config.yaml
hidden_act: "squared_relu"
optimizer: "muon_variant"
beta1: 0.95
warmup_steps: 0
MLP neurons of a small language model. Each row is named by its layer, matrix (up: input weights; down: output weights) and neuron, and shows model dimensions 16-143. Each number is 500 + 40 x the weight over its row's rms, rounded and kept within 0 to 999. Numbers have three digits each.
After each neuron's rows, "fires before" lists the tokens most often just after its 100 highest values on Wikipedia text that the model never trained on.

L4.up782:501499571560511538457480494516535559463509505510477525515566482522556482490525530513528438473470491426519527498510399505567484548424528564475485469446446562442496513469499527526516501508542420482463493498477492549457447454507521459528414495513502555507512444523573518576480448508470524497518477553517471521508480526535539481522464550536511451451496476499358469517460514558397475438466
L4.down782:519417506517490514483479431479486480451499497491411514517516481474421561467473476468548421443527449532493524538567504538467493527490458496467473542437406509495482493501484469534477612512523446490556472478459539454429475470533545527538477551488545522473491490395429530488503481602524519520512531470538420566471490534513491508436438511523487471537556536544454489482479520531435463530496
fires before: "%", "3", " m", "2", "5"

L3.up274:499526505450528522531516428515435461466534542490512530488474476539494428549492536504509471556480453500445445516465515503521488534533488566438443477491562567510452468470525504430484478486521543374558558545453464545451525480451502505561466463430523538457501484450522525475449535448511494489520513464472533530487437544512455456517472471470499394504503472505537521456450566526532595499548
L3.down274:505525481493438469481498430434498509476566525522564484551487511517474495490481463540489517464517481484473482475518549523552527521519512535510538521487555513564431489449515555402480534505508481453555532509481528500462521538527453492460478470545492506531549453435514551556430519528486459437481460538444510509456527481523492461499512528531427460530518486492586530534475526505509468493462
fires before: "ed", "ate", "lished", "ction", " a", "ated"

L3.up868:500509503471574493484460507531491547410500488460550503435404468488432529556628553556498440442506552473486549496451445505506520516464529508498448479510550503473484588553507462524476471545564513510499564431525508523520577505515504464546551491455532571540478511537522513511384542499542488478474527460563490491496501554559403465547450512508525511506482527529496585514479472514482430520516
L3.down868:522527533465541538540436574471459506524464481456466499569430513579489539522474521505487500449475492485542599426492498454501543532492489451483494494562478521499486620525543562480483498480485469485559488436497437503447480513499546523522542502518524482515562530474495477495513564448483555582536508509526408488456415461473509484489474518469491518583491431497536509481552524522501460491458
fires before: "ist", "ister", "adem", "oin", "l", "eral"

L3.up190:523466537527483509406498505519535522460544498497550517489525563516502509463512517513509510554531509538541508519490465501496515535565503453490487467489524485565519474529456540470506498540465521544635547446560457577495573510482431434439409558464485556547493506538572525460568507482458572582523515501573498524513488537511572592606440487456513494474493421562412598468556498555537577494503
L3.down190:484474451567464488476493540463471473536562504483488515506537524515480530447501422472479508546460480428470520503481473544515495495550488491475526489466466493512596466534435507519479522469449581468506459505517466414549539522449503607488574478523546516570485502466455561522470534466528453503501584518476446498457556505556502489490521474483531550515488518505561477514510487494550511546560
fires before: "==", "In", "===", "The", "He", "==C"

L3.up461:517498572474502544529432596522572544559500529475516553474491473526531404528539487455560502483506466513507581537526467434467534503524533530610456437488520537424533500536532520525541439492476512525481478490534452501513467518423429492504515487512537496505506488434504465429518486554552502445482562568480510466576529512526534485504471402510515539489553508490482537480524523511513523477496
L3.down461:463536506504485501482441544513483533544465507509542439482549478496507476467561474474474496477549490494381596544462434535467508508437593552481486475488412490507533564467457534485502509474517540554529429573441488521541481524425502464553512499464461534500523480524432499495515500492494537490510549571526569520513538536514443518466490462565450512494427582461482522426529600505504446516522
fires before: " |", "or", "P", "ilm"

L3.up746:496550473490488545483465438408495498502402545471430534423505569528449500491430527537484513609536447457456413483522479509469495551531453519513539460490536477537417447454457460495470490465522517532484557493517563502542444454525517493444549546542427579499509477422512555485505549475463549480527469546480520543485561501558462451490564490484535523467465527470473446515468523514539463526528
L3.down746:510446503494419516560518499463429529522478562501521504588517505468491448531511389477498455569480457489509456483552545487451542517417440401478497547435490539588466531475520485526445522549511512454535501618511471502479542530442493474488557532446456528431535513526582511514482502474481463501434416496491494527513436521483515476511485526464476510578515531505492531466504488411498460548503
fires before: " |", "%", " 0"

L2.up115:520444536487541524500533572450548483461405482518573488472428532505467496514500479511504465577492534511445488474449460457437466500458566403452412454478527516510473526505442465533487479527494543566539485498529518527527551482504473456547508515513612523432482541496508441478448509545462534508562555523548466501469488474513503458535520467511497473528457501503478534544487431462545506520515
L2.down115:505470560451476479524567511502546458547513450494488432480452485566523510489514525517518539535476565522456481482520465476548518480568509396480445479459548515565480474562466458477472526490469489483480375513561563495499540494428511520583534493535451498483458491511571512439545511456484507462509463489495500500464387526567498495514493399549459488504513405526454459516512426435559500466494
fires before: "ong", "p", " to", "b", "pl", "end"

L3.up823:543495526476514514498523471524475480481547536477492461443382504491469499569450563511496486431489445523505476569496468582502599500555472485515508479543558529496476485481495480517538519537500526453505528479546543472541516431593511456539484465478494517487463452503506525520469512461512540508549568463531451543499472510461527456492491486562464397487513525534577527603536480430439545483474
L3.down823:498526429453490460508507493492437480464515554504486428473498477473493512509508513463495507410509550435489535511443463550555484483463472531498468513556514492432461504479492476585424470500513512558515471513535453490542518573594445503537463584535445474538465506532478495472498489532496494541529513507537442559547495570575454491566534549471395490523454502512503458465472506533531466560517
fires before: "al", "ish", "g", "v", "l", "is"

L2.up654:629437460528493544470490563577568569502468557559577477534534533524486429509518472519497480451576426518494515470547492525432541597543474516475551481483486494471455465489495547515534450451507565459481567451470520465456514540532522438511478456544434481506546563457534551506485468510491535446499544540485512507521492516505560486541508504545523459527403496490502456499535536439433493575494
L2.down654:531528524558483535461484556467480514507466498526445499521528461472507527537603499586554573459556376521500476516485472528474478548611507444470487518518479513521509542492527536479511522493499541491531438510565519489551452456527479448491574546503452447531494417534544520494551531532440467486499484479458537496459500519497468535504455522529530584468549498540467574529450463464524441506505
fires before: " |", "M", "p", " "

L4.up941:467456469490529512515509468551466488449488541481497562546508510432474473531482463485489553525477459523501458492586491482490542447476464530533560501408505508530547434572480470557465492543497526503446516510480464530527499475474513532559515485492481509571521508459502518511530499557533547516503518423504528440465500530524510574494519532518530542575537465528530534488588497574507438453567
L4.down941:460418491473529485468497534468453449487487512480550513504523575460567501470473440466470504492444472529430567465495556506527517498503559511543522505453536455560582545507467546550444537496462449437489496520449496497463457448531496526560441526512564510482455554458479469493481564519606517542457524499454549483457535511482485523554466539373512484499518565523506481575502523542533491481483
fires before: "and", "it", "on", "ander", "un", "ission"

L2.up635:455574546532505489489498504443387512475530467479477486512520484462506535543541543457510593487508414511493495513470470509512544523518546483429444413477485464561525458563510482430505487501506481518513462412486600460482529539493468516507470440541529545474463443475562472478454493530519478490491406439485531469549549463450515487519557408513513530475538433502539560586509497503538558530567
L2.down635:452505582550571464494472460504530522471533423488568606542509474474466536507495584529492553521558504494439545470505581464481520533526444532455505549493499471477503440495546458484535547475507485497515488463540538472502503484530512572514554517461527451503468476505367564475532567547518466566448471490484490431468531506477509554467532481451506509543464501495543450514503500518504494555473
fires before: " of", "ate", "ician", "ent", "ed"

L3.up228:473588513444543495451469464442535559473513529538542496501493471523516508533439483522515492478470462535537499414546470462515523544486496550454459491478507522478524475499460594495494448494508524481448476405433500410510528480534418455420488577518488535414454408528499533532475497505511518547498529531459454534491520518489460471564497515523564527482421481523579479496520465548488418441433
L3.down228:498515497460554550510412461456518525523553551466431505499492499467470589484517504550527472424560522432509501472578499496474538543508483550486488538545535550514532525478406491435493481505524503448518446526437518440462482497487440517523465549514546499511518472581469498487479558440465517476459544482507419543504484459502457509516438495480583510586486511529529502528525555533470543484456
fires before: "ister", "ist", "or", "ut", "ion"